Weights of a small transformer language model.
Training: a variant of Muon for these matrices, 546M tokens.
MLP neurons of a small language model. Each row is named by its layer, matrix (gate and up: input weights; down: output weights) and neuron, and shows model dimensions 0-95. Each number is 128 + 32 x the weight over its row's rms, rounded and kept within 0 to 255. Numbers have three digits each. A neuron's up and down rows have the sign that makes its largest values positive.
After each neuron's rows, "fires in" lists the words (lower case) most often at its 100 highest values on Wikipedia text that the model never trained on. A number after a token or word is its count.

L8.gate608:175111092106163125099154155099142174099134163172128164162141089147188103164132158089158114175124133120165126144081106099153098126152169162156108119120140101084133109207061172126156173043134217115095058147165118161101176087162147108100130158113113114128134135110117194118164105115137114074
L8.up608:141091121092199165142076112103170135091173140096143123176114093146161118094101132048118108149148184141191072214080082127140143115109144148163102102119100088098109094187086108134165167107151163109186080149146150140162104116168170112156163135157129089105102151099181168087157091128136144069
L8.down608:144130086113095182113127105092104070090088103060079176090168085098152105175164116133114089157131138135117180169152127091134147123177142160145090079092130145096131151093135119198175162107176132140188085079145140129116110175130200080169145139100112103134111214097134161133150140098142102126
fires in: "of" 50, "office" 9, "pacific" 9, "official" 7, "off" 5

L5.gate635:106120082071114098135083103205069074079107128162128138138105125146125122143118161216090145154135180121116174150167103100144146117162132171156101137150124135095126132104120147105113123154130072098117167128173160102171109110149159090149108126141149109138142147109166155094185160121096106106
L5.up635:186147086116117183142115150156146099024125129164148084098095167108175136073148119146107104131183142093137097102106129047133160163109104117096110147101087103109116111128099126120102083092051103100107117166094056095137079105106108118104058139105106144177104119118134145126183073144129110175
L5.down635:142126098133082179086126155070098184155176173097127085143101070161106092147122107158114120122102135170175121116148088163108172137140140084120115116145152106105181173109137142170101115089145111094162133170162189165147093147148176148154128102129110058125130157161150111117177112110095145062
fires in: "of" 28, "between" 22, "both" 13, "located" 4

L4.gate1132:127105106096125122121188130127147107085156118162117145166126133076159109132105139189152149096102135124089121089150146179186130143104129148093185066154171131090110155192075184100148123100108127156120044191108108145152139064150184127149148113110130183137097135152112097136093126158069167105
L4.up1132:101097096115167101152141118059189132106187115127168119139148109147114127129166157171159095185124170097157071088140161121160132102150109151127082103127140134127146107128146160102152122121137143156160178185125154085127142066172124146104111101114120135111132133150137116114166133148134186113
L4.down1132:095123082084089126079170124111135110185138177112152158127157072151089119088150173199155157151122112174112090131129133124121140121134186130123073143144194170125151108175089119110105185084120114154173086145119157116116157127089121121117095083071110095078127125091141146099146124085074098127
fires in: "been" 25, "was" 17, "also" 9, "considered" 7, "later" 5

L4.gate831:148171101165155138145120121104086160102072084126079080129136092171092104097111110134139137025086106101117148136159200130099110153119137126131125144097158103142162094149132163105119177103133095133115139128118111126133070159088076109142172131118095188049102139108121100141101150135135112063
L4.up831:119196164177122152155141151096123156128142147122145075156147123113144134120140108145091135083108096118076075164133131107131162109127140142160165152172085145144091080121125134143127103128204096144102102115118124130113105163101107118209102103114101157139126094148107125095092120142134130070
L4.down831:176162149158135160171119149126136110102109147143119133090143178126062122146140121136178100116141136093091092175127092125113091042112098105155067109106124118166124144098097184108043160159130158139151111128107125137136104130124092093149074107125132134153139205117113175164147104170074141050
fires in: "family" 23, "building" 15, "film" 14, "guild" 4

L4.gate735:158070165084151119107119129069141106093175138143052158120129132125076112141099091114063154117124105144117124150092082071130139155121138136143069161170154179133149113156166118110120095174161098133169097154088120174079131157138144089086108110172148147097172074129169143103099174113131052165
L4.up735:154125187095143053099116095140142116118095114105068148107137117091120151158110038161112130171143104155133094129145048069201119129164174152122125132144207138148124132102108161102163092159165122105127116134144142198082156134146208067120085156216157112145150149148192141097160177119142110145
L4.down735:101115143130128117142110083179057087105136097129131113113113120068134125133107140207109088087145156106112083116171139096119124067104105102128113153099100086168165113111123086103170080202115126095127119138089099113131099147120119079195129091104116104155120134149145107157103120130147208130
fires in: "which" 19, "about" 16, "where" 12, "because" 11, "iowa" 10

L5.gate443:114177165110126121132174123138147083172142080162115120168055095086170093160134134135105142104123171115143141188122057112133138126137184123144050150106134085127111086195118145157138131076095136163114081113123132158123163122094073140134149030128114152088093135094118130128145132069138133134
L5.up443:149166165105072107129161175142153126185175150066063170109094137133134074111149164137102124168122107145140155108141133090124100057114113097120116113136099160169150109179100131185121148073092076176113093136118134203171119137086116085096124038168126101133124130168143142112163121097090044138
L5.down443:114116121131102158170087099152119131123176114156133103087196185146137156163079133168088144124137171119156141125161150137099147128117106159124098086123101211120123082181147130140081119132129144126180062141161156181170073106121152111101150149121118134120135091155144136096181191122153175164
fires in: "of" 19, "building" 14, "temple" 10, "parish" 8, "corps" 6

L9.gate790:119121085142163137115135115113129103149122144107097140145142106136064143103139090144182092114133151114168118116142137111199137082134102090128180146121149164069090142208126099143107139096148157120074119095183126141114182126092130105127091133153138102160141168092052140167176148092140160108
L9.up790:121138153159146099142169078125103170153119115108127129088161105160113171179107098141131142144128072125087167151205107095156094097141169169121129162140130105086121129152058069086128098111122071122144112077131102195120129105158143087161093162180127113152088083187166165129137079091081116072
L9.down790:129118130205167116104114138176135152175148138065121109156167143095132213091164110104200162098125106115124128140153116118120152115178151087157144085108125117146090130098139119105090151169165167092128150118095128093100119178070172099144101137112093170107161157163129133088112140113102113163
fires in: "the" 60, "then" 16, "theatre" 4, "they" 4

L3.gate66:104129137144083206136146150123146111124120158125147084191085112083110105080108175145141123123128073097128111102141159123153153130209170143155107144094110153094109118128112181150104101065157131063182115105166109180071096101124167088196112178114098132068085091147081156113106166141163143148
L3.up66:168138084111114158106168138143195084168125133173081114136080122104094106145166060140102147170183101089154150154114144141089162109179122079169077141088163116058183131102113160064102147104174102153141193114162112145185129114160146153191115099121143198173172181143178104110123142127162141139
L3.down66:110134108106079059080091184184105173129098103121135113131123126171094148109083088117157147130155098088129163115139135114173124119169157133121139113132135137119176095142134121155108138073135100122119127098155109166109120157179160139067177139176143146125123215076135108152150140096082104147
fires in: "when" 28, "where" 24, "both" 11, "general" 7, "between" 5

L3.gate771:150131132154135111137122132132194152168113126133113123159127114164148101116150119143167177212115131119159095050154124109175116107097140090114075158127186110104164144111170065071152113148138178138150161180154144099161019062117153140148131141139146168104144127107120194138135083057129087086
L3.up771:145092114117183112181170141080175128091150121082090159126128211135112095120175147160058163088147136149111068071141099135121110150154162103106147093102091149132167167122159163093163098181156113139086140123135171135075150163126166111124115197083130188147148225137139154154142076099123148119
L3.down771:095107117162138151178084087169107171132117108116176192165131114149118121148226169128163126106152194141141127125130139158115171170148132140116085154118137087114117148134148166087132113141194125084152126162117087141172145116155175125129160112123159131144107110115125176086093138155157107109
fires in: "before" 21, "started" 10, "starting" 6, "back" 6, "start" 4, "get" 4

L3.gate773:171119154092126167138060096192154090171079122189139129141123087082102130119182130148164189157152152136095155131106148184122134095120165086160102155135188114151140108183140097147098106104081181068140155184115127130150104136157129138134134169121149095064101160128159170096091087184118090141
L3.up773:127114139085093070109124114135187099145130148184114088118064140117114094135157059210111114153217048094162099134083155139124124063225100153116094128087171131095077148157125115105147108128161112130070121092136164121156144099094141105152129109147172163144116138094091147204092132065143131108
L3.down773:104119111108121056094134116140164109113120167106165180149124135149102131165090104148067154124152179143076036111105111097112094066133119118113160188113136130137090137154154151136076131206145163134121129153143137140112139162175097107120113116104077177096164186122140175161151070096150148104
fires in: "when" 36, "between" 23, "while" 18, "two" 13, "whose" 4, "these" 4

L8.gate357:072147112166153087119152169107147186183135149201168127144142071161108145153166148146082078142129117048131144086062129112135152152121103140099107122157120158133167101112150126136135119096147171194150125176154074081117094066090137135108137112053105132130060110097122090104132125133137135126
L8.up357:186065149112135141149125159079122120165096177113132133134124083138150097197181113083144111201163144148153148128082059144142127185062205130126155111123157120123140112060146197088119136122084174093158121140155159158104119096127084151172125144113114182140156164121191137108141108096108105087
L8.down357:102072180112118125111118131178089155155107143167130156092130094168105120137123121131123122116182117164128100086135199136072133112133143143107153079112162130158171085092082173078126170093118151132130148140167169178080127087097132140125153143122130198125128157103171159112074160150102108091
fires in: "have" 17, "to" 11, "not" 10, "later" 7, "has" 6, "however" 5

L3.gate1296:135119117128111121147164094150140193157149049108081181138155139132088095072139161075147132092086177075145070088109159160120156193097141104173124183152122170138107133121117130125086103149124146108149101156148178087205117155124095147142106145131119139088098108125103119110111086125161190128
L3.up1296:129061122105110110133147113134112170179168167120110185160121110162134111182076173184103168117130108137162092138117122145168116183181146108101151086159111103066084135152101129148133128079120132110158087106109170169110100106101129109164135148115151105132144091119137144075131121151128139181
L3.down1296:162101055148080106135122121140093173176143158092169228105148105160090186108171104109164101108195132134137152111144114165123092182150139038137147071137134096136151138101123138114124084159173155128127109139094148149150144172126101119140144146144111155092132103088115130114138185154136196099
fires in: "had" 20, "would" 19, "have" 8, "being" 8, "became" 5, "leaving" 5

L3.gate673:138148163160139060170150128125098125144095103107116117102128083177134096093093124177159128156171128188088132102149079073084138137105156164136106123111156093127095142130113160077142175138076139152128140161103132176111131111137145079144153134127051072178102119143120137119087174089171120153
L3.up673:112120159132141129083097156109138094089180149119139122080168105127159170099143099120132137110070093129100176107089149138073123137091113109116125082129116159166086184099094177145121047167103125106124182224143116148164116083153062081133151095090081101132104115140181074126147123157118126064
L3.down673:104017128115095131105085140138114132134151102151106125177152096064124163118063077125126122116060146113114153111161151125124124110139119111132135147142109139134125150138162092129170107125085096136185100105161071128142164140143066117158161086155085118116096117151136145086141143111148165055
fires in: "also" 41, "them" 15, "general" 11, "themselves" 4

L8.gate753:107169146082088136153126104114165156105163068154070142143128097126177095125123142097173144113097077138111112110123191076077170163118130098092115114179070113118093106182121087112126091126110137125094188161156151138101180071174165154134169122161160187166118194123118112189151155142112139134
L8.up753:115139138145159134075145188092170108128107137120105123130108188127116109192202162114145145171104062108052102137103128164087132120159183127194106149151123111158165071128091104122094145089104152126117110179106073105099104111088183156142092162119097119149140053115150110124132087155155122183
L8.down753:153141091111143135131164150137062133183139158169124135139047141148121104131102132134153140125104139131190126111134113122133158130173168105126095121156138122100094052161083143065070091105138123127144113139111117088150121095138168093152117175042115137123129135122075062112107077143085104192
fires in: "was" 24, "also" 12, "been" 6, "then" 5, "being" 5, "has" 4

L8.gate165:126129096164152072091103204099156108097134101121128152168086161196155116090078110098155164149201157147085139149137164122118080124104131177121179102145146139160193113148082109132206085134115130073161140146125119100112099124155187147101145164130087143125110146097179083161119092063118129156
L8.up165:140132109114180111071114165077119097105103143122161113130130120130117123092090089094128168075048131115122174138106139120114112122101131134168160091166148157058155158150113177204128153143087180150119098127089096168128110146132078168123197188102153157137187150177095096105146065128195124118
L8.down165:112138078168158096109061165120194110089130094123159153095098159129166117115114122104149127149190165176150131147157082115105181164071153127130142146126130107127181076122118152112088115126076170123180132098189161120116158133137148156160165129058119159094169142105163135122134106090098126137
fires in: "in" 52

L3.gate1225:106165185124082176094103145108107154134157168159102125116105102155128108156128160097151139174122102152161130085132145115171151073111137118122173153058140128125103132125071162108122156182120076133101167109136146079170168115163060109169074167143139151149154186169166113157099158150127118209
L3.up1225:062144150168142076121106128050137188160129122171118136095158136117078145102149167121128122093091080134120101166161125101155131113075125138127151119116132174165166166121130148142134142168079124120134026139088154126150099130171123080132108176142126203161158170148080142135101106139127169188
L3.down1225:173131095097154144122138141106116136096096128120101154152139087104167093083170090142100126127106126054164161089162152174131170120146074142085107119145171120115118092119109081085148140134127142154115129149156071100081152109124133116090127139100110203079117091188143121176119154141123136110
fires in: "result" 13, "cup" 11, "research" 10, "results" 8, "also" 6, "promotion" 6

L3.gate1245:146150098131192191077130164092098112103044178117178148156184164139108111123146096121103163097167108176125107136145105096079102096155178170144123134128110101167110103124110151103133126125135194160126146129118127116107147130128191097119114119123117160115133125179169140130086094114122089166
L3.up1245:066166122126071142056153103136192101060146131121080145113107154129109118156104104088063162105173130129086200171096121130097114095139134141124147132122207181120121089101106151125059109146152154104111148149202143198145137151115104134117140127056084151146198148183119169151117101162226133191
L3.down1245:084074134084108075104128103158167122126178092171119172088114133123137139177121179117153147095125156107108127103083161117121135090167127097088156136124216152092093094121153154056133117178096162095115107113140108157139154194144109092100105071143042180149138149134130138134129096139127128126
fires in: "they" 46, "then" 23, "them" 18, "themselves" 4

L9.gate847:176187229103125056109160149113114148155122109139116114127141144144140130111108189084130104102098124103074066150091226128147110099181110125138107148162121191168131135167178129096122150089160168192122131118128104077149147152144092146138136114182106128144136096101170123146094066130137088167
L9.up847:106156144107143077118120117108113117042096112141199145101091139103103075090147209087172107100142126096098165185147195180070167120172098153182128106129126086124096121120163058138103136212127130151121177130112116141176128059122129138139178109156153152103119119172088173131126122110134124106
L9.down847:137146165121097085040101118129118138160084135085161130086173169085115097176166078141104120115111115078111058123104136117136146085183151140149078151153151118106129156142176064156192150113114130138145091109150141157081133134151149133128099093131118145109172053111127136196113109131072109161
fires in: "before" 26, "being" 20, "began" 12, "beginning" 5

L5.gate378:190163130099126132088151116154140107135110119170199107079166130166101134109164084083109200073118096161114127151121121132154136093146099180140180064062127146128138150109111107132114148115117155127137135165117164097123090063184123069152116153100128154131137103137118127140115104159151087122
L5.up378:095113130141169102114176086143144109062140094107096113139186130190135135083148157110110143101143067133167119093111109094129128093143145073094115124122122080130144142148092106134135160075127139106188163129172157113094125095191113133102116165139076227102093135079137140105114128104126073131
L5.down378:079116102083126155094128076180151111124092084134052132142052107125088110108106133100078086105161125129175106089078105170164145098149091145150102064138165093130111088110099096138120185131160145105146103100105128131114204091210156117145134167181115180118114167117097109077125155084089128109
fires in: "of" 36, "one" 12, "among" 9, "only" 7, "many" 5, "early" 5

L4.gate292:148129108084099083093117074147129129123061142154114102154129111157127107134175136127105139106133132129136126188137157159154111096094115107133144107123138184148123095107095138093128135107132146070152103101070111152108059124101110161164153099136119187057171146110107136118107106115150093157
L4.up292:124124138199121132059152163162116184181110157082146085187121143140133153136100138140180163149173142138184126203116146095131082098130136121182127131114130157140144102181132096092135134100126106109085131173097111162105033111111122138102080194143131174090134128175171123141123140108128141116
L4.down292:126168148129115103087071126168149145128100168143102125140136152180181106139093151166112141143141150117197149160181143143129196185102115191164203089082122131056164172125144097165085142140134116073158093161100147071164132143121079123106112103103127153157109123105199127154161146151122154055
fires in: "on" 35, "at" 18, "only" 10, "by" 9, "one" 7, "for" 6

L3.gate357:172010106115100168152137099154107148141117133103134197132142139107095118110129176062157125146103115163128064122109156106147113167146160137071135139158108115133088111124113171094094118044166132138108151116108181108057184106164143107101111186068108114091192089140109072159108078159088142097
L3.up357:110118163182086176066140142099135175134110154059106154108125119106089086117109096134140163137137132170156097111110115140138100089171078079148143160107114061135085152109099135115101174158137157154151227165141095134159154091093107094161121154116181174089091098150102124146097105108095122094
L3.down357:130092159171063110110135094125159137133142160148095165121112117174117093079161148164076129140116120087140128163138078130153075135150068137102120100073187098100116149142169154148104137156110064189043118170154131104112108140105109128132147087098117151136108107095143149142159132138093105216
fires in: "this" 63, "have" 14

L3.gate875:134075149157120072058157139147135166061158100120104153163152153140104149122098123129123114143107076132117118151105109091147141157091121104144198133150116142142166146095114123165165111065140109098107097135096127101113111032111104123074174096081136138083149104173130047101152147155109123131
L3.up875:112132169080125102105176161182161062084138145156112159128152179122175128139092127078110161139134111145133110148129118082106077086092147128107172125170129155146127138161094100154148151149171123130149110144182143132158087152138107117045146124084182089126142069145191077090082107136113122110
L3.down875:105152123093167156085051115129142165164138154132139093100117104156123115101132158185078124097109125041155145119159113115113156187120101146143126153133156115083177193117129181124168151138139115096165107183098142143172146146093096082170146167127104086156122082145134130144111147110158089095
fires in: "on" 53, "one" 11, "only" 4, "for" 4

L3.gate619:136182098154166107102115127179149177135155144100173156114075117170193131088086153112142126167110173131141164096184143150141121118129131162122189176124124136050108082110107174125163146115188181149131117155113079094084126109086148106182134112131124158169157144180116157123125082101133108054
L3.up619:174116179137115157109109158163149168132186143180177154123168086082131091112096131113162112154123120102138105138095149161087127155110089120120148187094121134121093190116108127080103117120154179142101128103189123136138133137120127103094153155156113153070101103040130156091163126150103113072
L3.down619:103109110074158122156148121175164104133129145113153113102161121102121120098128121118120126137115155128109112160167117172030026117204072170086121163137088153121142177145193154123206109108146143128148166111154087134155180159135149103117166123089146109115132202114109130155164104120076094151
fires in: "season" 20, "segment" 15, "steve" 8, "several" 7, "seen" 5

L4.gate514:124144150114164059118174106091111113131208151145079091108076104107166148042112126167176145103133175143141150127180116131073112127144184142146070105081147180125122138168124128140132149145131190118121151139135130114123137117162155166144116109130176111153143097087172174087140151145138167075
L4.up514:146015193159079126124131129060141109105155212106143157093098124082163102106164094116125184122160120122105040143166119160127103142165140168098134140156138122143153129141134146095139103097124111173068115136193118139148164153115221143164166127119114131153145210150178127093117117168109154091
L4.down514:140155114127094146107221108095154121134159139134139147117048155123112003156143154129180161138098128142074103099136155147108130177167163126117140104117193128125144176147135152096135144166119113157111092135143133092140195116143200178154155123110185145136187165140110084152127224128174154115
fires in: "were" 37, "was" 31, "been" 6, "coming" 5, "appears" 4

L4.gate627:116156139149139048126089113122097130138130083137156134113050130140146119092147146125141111128119132143094153140171140101123101101087114071104147138081080163163121085107087098093148203148144146105099112100167132119152164144124115124170173072143135131132128119125157119122152130153141158176
L4.up627:106101179136151046117031127123142125132135155131142132117057146118136125142116169152169163149113111129128127135150132091155095102145156122129151138072081176184163097163079120117166177122154188130094139112136163123131167177115105178156181080121122085132162185138145074131175107149160109195
L4.down627:132127135120120128158111140099114146115176129154105132102127122100076123108146107145134130174070126155140132132098165130161124129158080123119071129081165132150125103146183079139154151150129107153135133092193161081171147129105115180091113109160080158080148096105161154142088222169152145120
fires in: "government" 25, "governor" 8, "vice" 6, "reaction" 5, "victory" 4, "critical" 4

L8.gate113:123169162099077121124127133143145122150124061130116171163130126183160106074103103149076111134141090112091113097189051141150158164147122119129132150092120127135108095099121111148102131149101137123141192141088137107124117127086135081140114087148123163175147112094085128134113136140154177141
L8.up113:110110144108176173149103119129196165075102152114124143121134094179165156159107129159131134076058089127064093144095111118186163071100124147084071163124140116155096127116098152151083100155123168079103128085144160161158193120092130125132135093118124103118081079094180148145091148152100125115
L8.down113:131145131073161130121049149127157130119167139106092053079102073149124126135141173110154073125147124120118177096113100133117109143195098115146089180101189161148084150104105201131144094093188121095114090135117112155126157106145123145145112055135087148095158144118133138173150176166119128084
fires in: "while" 24, "several" 11, "utc" 6, "soviet" 6, "season" 4

L3.gate228:097089142123080163087157081125137103118052150130168169167063113101136055154159110081121115042155123170123126089143166100100160104145093119048121117127103107098152120147152101123136201141099123141094154135081171119086164121154148169170101095129127171132164111132133174111137117099142093160
L3.up228:148144129122108123138057165150141082118102133136139138118116080119121119136148124094127168181144079126116149056177077094094123091093148089086123164126081176217122089136160132161151191119197088130148118105154180192145152101103132109169147072118109039142092146143121108111095077117119178131
L3.down228:181153151112132204166115059121101177070073122163200167108120120131089105136099112117144161154127135167154117133133086158189134101122095063179138115087082180099190113117084106103142131097172132107131119082129167124103087039131163159152156152131174117108129075135145145199113107159182112136
fires in: "however" 15, "government" 11, "red" 7, "medal" 7, "vice" 6, "dice" 4

L3.gate1188:088113140149110138187156129116146176121143162059157107172145085118094128135049147130150138117111134112085118112140134124129147095132152109070160149171132181095116129120146113124161110179095137142182121124122151151158146170168112094227170110129098127171182175125101147084109054126130090149
L3.up1188:144075113158149141131112152129119130158174149097098114195180121101174188139137165109102145039152119179092088100095146148057100134113111104108127123172138110160103140118093102066189090169130125117140084152114110086126113109161209125105179144123113146167178157095083118138095021112132133211
L3.down1188:107111100102141149150098126111086176121151139102129114145173085078120142104176138161120166100130143079191091167082166135103139122124116080160122110168152112085183175124205135186184151174085094100175162085113168141187140178126148090149119102163158109133139122136169145092121158097080097150
fires in: "development" 18, "virginia" 10, "started" 10, "beginning" 7, "developed" 6, "starting" 6

L4.gate114:102128148102132101104088164132122051136105113143117084170166078097156117116085163048119135103106096099086159134129077063070131107205157127101146112043122128226070131183113184148140177094091111119123167133099132153153121071166141134129138136149061179111156128085113147087150137120130115092
L4.up114:141118089145157085096096121146156098103199139157137093099145138104132169137150140141103119115147086154205092154085140116181112160170165105100148127124072114146162084170160127198140171151161131101086123137167178156086113141175150085132162128150121166123121085170142107124124100185124123134
L4.down114:178081117123140136120161178147115080101171086164141162076194074132162149134167158122115149090128170129179144138092125168148161138107159154146089138108164089136110094140137150165151144102109143092078099135190171177156118129095112112085187177151088157090176134112116146118112106137110082097
fires in: "of" 79

L3.gate1095:129159149132147134146100175104160100126163144180119104103134127129179121098150103151130215055151117138142123129139077138126103109081109154095182060107093145116065072204146125096129112136101124125123142115147148177085161080165115098134129205074116159058150069113128051135069071124093099155
L3.up1095:126081079133136132110162166139182131082137135147087127167124133091146096117104120122133216085122152113103081112175107127073068073101102154105147078116184164129116157179123055097127128138118177177163147172204146190125134115157071128126088156067069126091117076118062102184061112096079130181
L3.down1095:179065147133091110129201153201096115123152095141118163114151126119110101121151125114153086139142156097132111145158148109098155103150116068088112087087138115127064151095126056166085156150113118142093091137158150108109144141174090116116118166135124113119137110054098146146116161151106118105
fires in: "there" 23, "them" 22, "these" 14, "themselves" 4

L3.gate1305:161118138049065122095164145131098071141144188109228117119118135187147158110137114086128160133127168175121125114163099142137135148129127111105135137045119099181117111185104096154173155105151166141102146125188073158114104108141175109116096130143113123128102166120107146104117106095119109156
L3.up1305:174144124145138161136123107164150151073131132169101166152061149137099100120112128107215147145149102137129105147118120063106063142227134129103141099127111112192106155140085105120163123093119157150135081124141157167113113123156130141130078100162151155148150163118108175119097209144131074102
L3.down1305:173150156093170090119139124152145084087125167143114161089117138147166103100159193094094163126096106105171090084106095114184116104164080145105109151086130151173155157115097166223142136106145141165120120094128152093114224181100150105154128116145063170138102117152119200144136100098164046075
fires in: "of" 74, "kingdom" 6

L4.gate1155:173137141117137125091097185095146090126077154059148159132131160143137113118130136114130098071128095059170138106173114144152168178185083193094096123126111120109095101129120154155131172074127183144114118153168134111161117084098144163145095128111139113122151152126121113143135149089186060113
L4.up1155:160169141090151120152100188102216121062083163073139172127133132120190109134129138087144081101089161116150159169122123177130125135146061163090104113130078158130123057097099138185088190109059197135139122104171157155113125092149125154093113105115141113137148125148124131138115132130156064115
L4.down1155:087148066097099117109107161154085167095136117152218118102146161133118152149080153084161109081142113112153091125155134156118141107162094140145126088153138140088142142138128171122100148131076088140126071118178088150112114171152073164038131139123097056123161224089140157134149070140088131107
fires in: "of" 19, "milk" 10, "military" 8, "division" 7, "family" 6, "diving" 4

L8.gate719:087156199130083129144162104122124132178118118126104194146098096150189153187150158128116126138130158142103093131113172126136122202111125179122156188089140120124133082109106186131110148103121157161079170125119104133197124075169056129104162167101164179154116087125152106081129132154155106119
L8.up719:075116161191109065124098102154108183168107161082080166113097105135087111119118132129126092159164086108138171085154157121133138127126206118125170141126183082066141162068167191120180182159126106154152087138147051079122093161149098134111114160137112160147098123178106131113139083067112114106
L8.down719:119065119126063085152157082138093128144127174153078099170164096118113109117220066133174147113093120201090117076080140191109179079129210128042146172120107155160164081140136165100117152053150106143124094159096123150108134149107123097142113120090104124122118108173172150133067077117103132165
fires in: "has" 24, "have" 18, "to" 12, "had" 10, "also" 6, "first" 4

L3.gate486:133139093162131094080152132150128084082093088118188096136095149070127104091088071140110090112124178222085126122162144187133115130126146085143111163161153161119141121116151102161108124141150133132119158121108156120181178124108144128149038123091126152135085171142208179092132112145205048128
L3.up486:103159082172142106126134104102074125164101064082126050171125150111128065101093057140114074098125149174143083122146172144110107131127125081116111142164126125127161129135115115177119111145130128117122133092103144126141163142149135175090083116097110142129128101143152136175154132101133110177
L3.down486:065123147153118101178126064131127156168111133079103071136123095132126128121141105181185137202096101155100114062084152097116159137102135107141112094075150129135096116129159130102135114124102153081133174073134115120129073212182172159119167103116108057113119123162130160176183127091132103106
fires in: "between" 36, "both" 13, "research" 10, "similar" 9, "study" 7

L3.gate1165:144134183128124123132088136116092141153089176134123113115174101153161103106106103125097152207126124149108097073152119100076155084149080176107122119173169084124157093177090093136098080103088156109144115156158150130170167117149088149128139114131085122161079102075118085148139108129147135045
L3.up1165:092162158080134095154116120078088093105120097114143137146162100103127210105113082126118084142174186176076134101143112035115214138103170203137115149185144127109095120147095123112145171143117180167156072139108114131111179093150108160125143143143113143122106073117134100173134152152096184149
L3.down1165:195084152132167183136084080133108110105118116170147159139176172143149100176178141164081140111156104107135138154168167181123090100115087095143151150090158116120182124113144172090140113128123130114129131162151173073159139147114151155137027145155106117160119177107108140138143100125114124195
fires in: "as" 16, "building" 11, "australia" 11, "despite" 8, "eventually" 7, "like" 6

L9.gate679:177084136173092045177085129090133084124105093098083215113160046157099082137139093134144091137152085143115177135139098150137152116144133102129183129151072113072138121134131135112161143163098106114133144106203101145130149110143162149097073096122143142137145112183141150126183111091165135152
L9.up679:110104134157118134130117148116131118152102102134133171125166097149115123124056178165141097116100142118127096179113124129100125066125168141114164127075137096083162132129093139098150117115129124204224095148167169144183173091134136157128189115165132170104124212150160113146156095133122121092
L9.down679:138050127077145146122168149104069128136167124144152137164144128098124175144187198159170147098134118148183091130150140074125158135153098137165176126081094144153109098111146139110058110135061179138187149124140117082120139109085182104127152132159130098119114091185143105121151136111095154076
fires in: "the" 71, "then" 6, "they" 5

L4.gate1312:182155154177158051100148112096134158128083066159096091149099137115149113100161142176071113068110108179127136135136183160152121081087166120148149176108152120174117125165093135118132130094107132077087158100142075091125050107148179192088099131128162158060062167137080124086125111132123094109
L4.up1312:099143116040098166169081119122199118102136088182121083130155151163146085107110110177149081145128177108103154126168101110089117148085160106094075155160071138150145110137069203110148106119115167134165180110135104090108150187089128131114115131140108094098166172128100131127094131053110112127
L4.down1312:104141088143098099060060127197164115084140177121087188136149105129144099122106115141102105179178121156138178111172134115086120080111160149089161114125159109110125152129125103140089126134146098084145156181164173066136149132133171122115107110132114106080114111132144129125178174121145060160
fires in: "during" 35, "in" 12, "within" 11, "around" 9

L9.gate833:165182140153144062136086105077124087098073180138146133093152144148145100105129144100133114096134052200148152055120179063079165112121118111164146161126102137146133136159157123114166121148106143099140171157134126147151134090189224157124158133136137076119114155156159157182150103130112149184
L9.up833:171113162134161054165159073143090150185137151122154100140197195112096133156125148141217143074088100096047151163070187154132147168134131097126124165100108113140098058091105106091168165175086131175148173125120157153123183149159161161143098133131134193128097142118163146120138155079113136108
L9.down833:115158165120123153121110146078129160084169121167118155147150110078136132155095111167127112148095074179137176165112114070088134171121132112159067092107149133133129098183142104176148142145094140101173180120169132135129143128199167150118210091125097130152164090114160093181140086118095133150
fires in: "during" 20, "before" 15, "addition" 8, "being" 8

L5.gate673:107085125126146114164105110091131114140164065103114170094169094142140131156105142070152163092125135147177095108146152110182088125102091134126089114114125126171184110101132190134162157086093170120141096103130121145100153143074100137107124161177146122070068128140191120111155124101189189190
L5.up673:145090130092137117141098111098136134169161117160155140125131114144147065166125090121087147072193118094116142123102135156112140109121160148141106176178125106161105168101208147118179104107121135157150125126125199122170163147140138136147085060156124109081057156096123147129141135128138130138
L5.down673:139106122108109098113134117167117162176053149096104129161071120107133113033132115170073133070133117144098108140153095111138132162142133115145122089122165114123139112147155138116147100114134171168146152137169170087150142174151113143125094104041106117126109128100146150132125152123130144107
fires in: "had" 32, "before" 17, "would" 12, "despite" 8, "could" 7

L4.gate1342:104104157135102090130138121073125120060133135091111137123106145109155096099080166122184202102150150188077123143133168111189178103114162162106162144124175180085128170079093174099112091117153093076155095094121128068122159093132141107124140145142153082108108136108094100093184110096154164140
L4.up1342:188135181120162064137150156152091121143153129087154131095093126112131077113139153144155103138113186148136062155179219071122195101174142141077131136134165131117132105188101153083139123106137081125088160108114120138126173065116156113135065104101120159156137130149063087122127105143137125105
L4.down1342:151145130143090131153165132122181157183159121114096121133052153121106147073135120171147147114158115152155036095155138163114139190141130068136061101229162109121158130149088136055135169117200177172149106140113119140127165092160154092144117113077116168136116089083128122111102148137109136202
fires in: "been" 28, "was" 27, "were" 11, "as" 9, "being" 7, "later" 6